Part of a small language model's weights: a variant of Adam for these matrices, 162M tokens.
MLP neurons of a small language model. Each row is named by its layer, matrix (gate and up: input weights) and neuron, and shows model dimensions 0-159. Each number is 500 + 25 x the weight over its row's rms, rounded and kept within 0 to 999. Numbers have three digits each. A neuron's up and down rows have the sign that makes its largest values positive.
After each neuron's rows, "fires on" lists the tokens most often at its 100 highest values on Wikipedia text that the model never trained on. A number after a token or word is its count.

L4.gate230:471532472478465511509491463467482471477464507476507511520493535493498474489520475509471508558537511483475509470489510532501504500476489515495535477526503515509534494523480564519573516483493468471469531508504481455455541481483502464504512489517507452537532508502490516498524493499474497509493471494513475512501469469504532514495523491495510503528460472478481505493518539468547518518500476466501526502468467542472448540465495500501496503488472594533502484490502521504483522482517487
L4.up230:476524485501499499506477534500507454482474465474484540500512515500471507535514494522476502542545534447451496502480496502515486480478480536511522504538464521514539470488463528513553516482473475462453533522496482491489541503486474439550486507500472460503540516522512515515508500490475475554483476526485462487488549481515496484491526544519482477531513506482476476533510543493533513540496483485510511504489473550472457516489500509505502501492474557543508500482464492491512495505509495
fires on: " final" 33, " 20" 17, " championship" 5, "ena" 5, " of" 4, " for" 4

L6.gate280:492470548510484489494519519487508522455491481496506522479467509514520515520469499522522487493488459490555482513525497456493512530496531452522494523518522498536475479510498470466532501500477525509497505453498432497496524531495492496491513483501470502501491488490473485474522454486517494486468492507512482442479462492464494509551526526503539549446500484480496536520488484507498480502503481476517529534444541512542512456491492549503492501508517483484447506524455551462467496537507478
L6.up280:501469521479485509545545488499515483459523452478492513520499531504470464478469539504541475478456448522492492514487504510487498471506508483506488469486491477506558492464522514467526479491478566488549528474474496493531527499506518469492489497462479507483492493512502527453472506486551511505492542551480494481508478526495459497494536491513497525537491502474480520509513501497542467523488512484460525478542494470524508472500524499518478459510518471479463505564501527509462539477530488
fires on: "m" 21, "t" 19, "r" 14, "k" 8, "n" 7, "f" 7

L3.gate353:537551501482479525484493481477495497479525529501549497487474485491548496511479541480494474482533488471490487456480481518539490514481520540537476507455538514461499514502474508493494502502481491543500473522470506476522519452449497525516462492504525483502543510510544492524494486456531520494496515480499510509501495460525499551452503513519475517496455485425479489509524494493508479485501504531457524541476470470529492479518477514536521565491501512465493500525473493484535463531497492
L3.up353:533496517508499495508449533526500526512478530491478488492452504549477495543488517509542530502463547525518518500508483520544458493512476540501511490446516504491480493508486523518471467482502496538529491449487479442476529496493502466503488491483549489501516473503523546525482537495503450489465482491537503511530481496453500484479525524500500503470555469502520506497470488466464476448525468475506510477475501512542503511516485474470500488465516455494493538476516493473540506492539514
fires on: " |" 45, " on" 17, " of" 13, "." 5, " by" 5

L6.gate558:464513484499494519538534503486518497516522491485476516511465494473491515499473534461514476499495426450504472522476485481492516532474491457529491510518422507489529506486491464459512484497497521532459501461509485490506519496465511544477516446452502503537495491498507484437531502509520504457516516470537513471469495510482532464510534489467524526492481508486504482489509476476469480481504528493514522518501540507532548456463516504496507445546503483502469504503458506517495531485517503
L6.up558:516454484534475521505508485519526483518498538507538541491424531530500521503487464490521476523521506500499510496505493490495513504510484486538503473476471517565526468531542514518480419485473469525497469483492478464516516452489542521504528482455549459514495479527509516511467513467497513497520531506479482490527499479488489526528544532488515521508518489506488515497506494474529496540542504471498493461505494480494478507494472509484491496459512468489493461526493547522438518538515495
fires on: "c" 19, "m" 15, "n" 14, "f" 7, "li" 5, "ific" 5

L4.gate71:515517438489511533499477475491467522520483534446515524477500542482514547461461489467487476508531507492515506509510480539511491523520452448446495435518462534506505471456513540514456487487491549514571521495525486522480535469514522479507503498485525510497478523488522481494477449501480537476497534508511510515531493491507490528480502531525495487520468488501499484521528443528453549517501488504523506511508510536469490484512490518459495521499516498474525485506506475507501493504522481
L4.up71:483497478516430459480462524493551494522450474502496470503507524509534455482497449467531512503478518537486514492492469475502493536529480538494507510511457530510477492481528478540483474463494492471479539488473472482520486529484484477501521522528461498460484497491475506462477490547509523507453466509459506522466458534481488483504526519454513512478493477491458477516490486513522494482523492500484516507538497470472461473456507487495541466501492494465552499474510524503511493480483468
fires on: " into" 45, " el" 30, " sur" 8, " via" 6, " rec" 5

L3.gate428:471539502513550489525486463529501537532517481513566536495514474489502517490524531494544504475492496487464439508524493475481493531526480498473463524488525499475510496487471463502495526509450481495540468525470500483485513478462528531482506510474501519523527457463523500500534470493550474501501512502512500480513467494512545536492453513468554491523501482468490494481510499509528465476466456476502498552463510499535490465502495524497512504494505476528507473506480485465480522558505464
L3.up428:458525495471503487467495482518486532530562482496489498482508509475474496511507555494494484489498510520488500534516501479531529503484506537481524563480469503506464520504523512470513535527506488479483491497484504484516516503509475474522511482466489529524495449490538515498488499491551459501536435495501445462489476468519492489480444549496510504521541490565474466475498496506500479527516492479516502472463492523512473452502460480495488489470469488501534536475502491437481501477474470
fires on: " of" 74, "|" 15, "." 9

L3.gate468:518477489466495488502517492498509511523505538421540533481483545502536470486493506480458471492526507507531528512505499543487492517445503499512504497476501493515507543468496525535451508483509485491507477452463492496486503513513510470503511475460558504509505484486486550501526508475518552485501484505446492529564512531476506471544507510492506489441446482494520539504526511508463499480514541489531513470510528517510501468493467453471508478518517487469513522478530469478502501525489480
L3.up468:505472467482513477495519487508538504483516513483532488512500506499543488497533496477469480472536565496530541525504507520466504516507481525525500513490494507499501519478510508542470517469521506490519487484460482481524551522501500483479525461461529520482525482493481536476523507447485551489499518486473511486558488541480508511537521510513501503468446481477467543463510496530441506483527522519520503467507516494450505455501465494481528499512520508486524566482506469496534510528486444
fires on: " from" 64, " by" 12, " of" 10, " =" 8, "=" 6

L3.gate579:479536511478500503493488468494492511513519547515548486494488508507486511499508493504493497483538472455513508511499487510506546510482434481507523477482507496461524530508483481494492499519481495516483495475528494486485500500440528472468504534513510476485526492490503492515505473420525532505502511477516519558520514480507504578467489502531543506490525484517495468532549506482462509476480480490489485514467481480535479485490426544483498510492505507571514513573478524488516518498506473
L3.up579:517527486530519488521481485515513491518467457535512504481491499490525491497510533539444505505488483468484519490465535513528490499531486508536515506530493492453493514453512487518492497546517514532471530476493490486492459530488519496489441472462486501474532528488485513473470551493491456489530473460495473532507536485495490490493517502485542484512512523509455478469479485457478517476504448497500492503486466514497476529474484555495491523493487515550519563523558501519544467482509464
fires on: ":" 39, " of" 38, " |" 12, "hip" 6

L6.gate531:533533491467497544466504493526512523541510523504539501497497474481496550486487507498514564525470530520500500545499510507495531506487493496489507519517500547462480512528558553518500451532534500431472499469516524518483521498487522476473491495510471479509566467510522472516487485486481519496524501505518490431532514446490526474511490558465517455505515518511452502510519504508507519484532528515523512480528465486521508490537520528513505510503491480504512500529500479488542521499505531
L6.up531:512486509486499466508516480515483537545455498498545482506489466519505515530450500469496515497492479476487493492527471501489546516452529501490461486461509519443501533501531532491501478451468499472477505517537514541492558526455548572491549496503478494521513479501515538505459478477497526518531518499520498496479522493478512509469484523518539459477457479497506508521498482502498525532501453526496551521517507516530496451533493520510474497523496548491517485532482513490500510502517513
fires on: " in" 50, " a" 35, " di" 5

L6.gate22:468524513477506497500530488526492516495529500532510494475489514476479539504460530496506523514535484481550474514508459481445546441516468512484501480522527536455523498510539516513445520510482536480505491474504507499463540467481489517490499477512480468525503506531496533517577446530502523512515459486517513497493509505493491494491447505495530503532485520534501497482534548490479546516546482526530471470512511462483481483511454492494509465508484510493526496457505529545492517502490487
L6.up22:491510522491530531516476483497451505516487498518497516552519496515446538494471502482504525469496525503498516498511515513526508478469453542498504490498497524484468532541491572503483452486531494506515534497522462501479481482534495482501542511510516508505533513523517500482547497510524518515523506538497502495507506514503493512514528521526517516539486478543478555493464520462513485505480454546529503460538438497522481506508541495536457497516485520483476547443457505484509514508548521
fires on: " a" 24, "," 15, "and" 9, " •" 4

L4.gate248:469512483513464483516522504501509499524469507515522527493497539482460468507504475476489539501513508491530517455501521495472473501477492422477510498549458496511521534485490553540504469477460450498454513479482481483478485541503487480477531497496489503544509518495453511486484522486498537500468455500475503516502480507466502534495521497477477511476449511475485510525449512485479529486547491516526479497485549451457481526531463470525486468507498525500502476502482477517500538453498479
L4.up248:493515485514469496508516527540530505516495523495546543518494517500486463530532493491505543464529504500514544461530525493474485466489486448506522517533504498530512528510522549526485475486470465499471467470505460499500499525497493467504510505485486523552498487484454545507510493485497500527519475544468494519502518522494505504513503513510491506486489519471472500535447552514470544512543483507530455472514523478448443534499489473507452477488491530530514470504475467527503527449484507
fires on: " of" 36, " 20" 12, " during" 10, " time" 10, "=" 5

L4.gate78:457535502518477492527465474559528490534509520511473510457492502493501470532520463525511494525513521482554500453521472518449543537484496521512501449531526481517462479477513494494481550509532495493492523504479510528526458490485503508537531507523501489513539486534488524520507482489499497476503478490475498467501470533499534511512450482485535456503487511477486513512491541491511529509488437497512487502517502540485492493503493475534502513517554500449477537453520530475473456495487472
L4.up78:506513528498457491507477527543472494554498541491480495482492452513514522486493492513512458533532479499563533492491504518481518498511522477508503478515492524510496529490472492503456505536520524478479506467501531506533487476527537502525491517517512517488483470547524514542515495522493526488533510514510486509552475505504512443480456501459509450523490497489533537448507493516486536514512475478510502543500495518480500464436497533491493477514525471447465527527531475482506470474505441
fires on: " by" 33, " as" 16, " mac" 11, "\n\n" 6, " po" 4, " Pra" 4

L4.gate47:533525527469515504523517473525481503554522459477504491483484477495477506514506505555503517520462505481543500480438501527504485458469482474472508531505520502500491474518467515539536554492469490526509462500497497495485528490517509512525461492461551510525439517466551511537536513519485511490524502493467480499497516489498566507532531493478516501494440496481490505525500494489474527498524482523495471469438513485463510513547496505485480487461546510470485494502490516538523511491499506
L4.up47:533518539503513486516513528510484487557497494507519489509489490531436483537501499473491508528473528499541502480459462501500473478522496502520512493456458490491483492483483501494483495423445528509518461524490515471507546477528505508524509502547509539510490497494503511537512482445501489525513500513522514528515477476498554511512525508498487489463462503538457515545493474511487510504486518547503497524506479462481528488498488566501477482497538526448498548517449497501533470518505500
fires on: " place" 27, "way" 13, " point" 10, " Place" 10, "usa" 9, " Maria" 6

L3.gate546:499513462515525458496479500458448515523543526523529464490503504529516541483462484479519520520507492530513487466480497523507528540476491535467477469520490516507475522472501499467472487502469471452538521509484477503506502447465521535486480497483481512475511480532527543548526495516562537499479506501480534523488510469505501540534497501520529520538531475520490546506563497510534472474470480538490495522508473497497468499456465494516479493521460468490496507499517500509513484508515455
L3.up546:550531495537507471471493453532517516519457441518509476481464494538517517515499515481521511506482526473568523480516519515516471516456516535493498453512519529521471501437464461477481500478495491530507491480440534474479499480509525493498527494495479514462501522476499517496512509498529530504532525512550519525499531432510519505521517569509496498476488499494527543522493492522544477483491542522490540478501471530517495481509498490511515503519516485524519487483480524507461482486517489
fires on: " |" 54, ":" 27, "." 15

L4.gate176:505513484527473471488484463498474506522480553513509507517510489470497489496488508458491534521482522483530518489458530561521514496480460506501507428491495537504507516475492592486496444483518479533501532497492471488467512479500516468475504529487511504509507482529490529491494511483524534497477488517496553493496491506468523495522529480497481509484456471475476498525559485499538524551522502476537552480486486480518494471538462525522511492485521540476516473535470509460482503510497476
L4.up176:531510505553469489491478482515518481522499513519516494536489496500495489529499489476457524503526546481511498508487518580506528448507446496480484488513483538513503534479483556502499435481516482505506522476498476492501501509489525493513506510502512513541532470517511520487508517447515518533485506489492561504508527505455516465510511500555459499483467486489437519533522472511531499524520478508526504470486496484496484449521496516510474512442504529506546465541453506473482506502486509
fires on: " in" 96

L4.gate452:465460481545511524531522509506482480481509483525474513482515520487524474512530448536446525483484539464505491461482440447487495512537473492511482489486522525504497476499516515495474468463491468512507485475492453482504505492472483485476533554564507527503530502491518484513562494510495523502506507476480521440472507492514518466511522439505512499516490527521461528492516496512486520488514527463483515501498531488470537553488447451495495485519519494514504490474492486505469542501504498
L4.up452:509474496529457516480505502481555533493485533502508481508483499486548526520519541513466544508496480531520488492477509501472529514508509455534507490456507474514500517492506519509476481495506496563513494492510478546505488553509481516527497460533502456505490525535525505491491513511494516487457551506521524493516508553487487534508545458486504467501519521485483479529463474539500503506516446524493435502506482473490538534504509501469512485480508535458522506545523474495571500504532490
fires on: "ly" 71, " to" 12, " hydro" 5, " quickly" 4

L3.gate476:524526488500539515478527520531492531539489518479533507485464503465494498516457511494514524564459494527439507489476479548468491476439513521494487496487511493486565513488520548502522438517517532486521520503502497462497496464505493535489513487521514504508474477501487511467514505537527441489493501483472460526528515460514522541514533514546501490497504477492482470511495501490436481503468519461517490504460455500520484510490465473493486487522503491530469488504490451493509497521473511
L3.up476:497537487518553487527495504510480514460509455532526478531540482468504482490484500460504504504504467462540527490483472472539492484500480501509501550500511517528515488513536475525456498486522523548492490484481535516493480469522483505542504485499499484483486531490538495529500509448527478501518532509547425514479547532482498549503526548500498523546500463491550525504532514482488488483540523528493505475509507487515501506534489491552480442502478514507507531519523524489537505487525504
fires on: "ora" 19, "the" 16, "ua" 14, "ilia" 11, " da" 9, "die" 7

L6.gate228:470483468481481507516503521501479556492499451491520483520521534502522526497498455531504511506488540554493446450464505519475503516500497484498520502494461505494496494462486524467527527479456508435490428504461519480505467521503476521518486524496511500511485493509517565491539460501468519492484485528499543515499520504483516493503492492517512500496517551462473514487466520489501475485470452492527500492478476516458533504484516514558503474495497452493523548532510504492520478473494460
L6.up228:486484524472488481513477476513486512581475483502465499491488447543483553535493495500554518486525506522454495478455538553498472507445502491528504492505507466494483513470523520505475513468501458454502475547485508492505466500519509531507508510424513477519504514478499537491550517514497516506500519478473499510491479520483489488468520481478498498545539489471486516456498517467489504536452491464502484499459508491448501498484513495495496478493503474496511482500515515512519486452530458
fires on: "\n\n" 50, " most" 19, " more" 9, " as" 7, " e" 4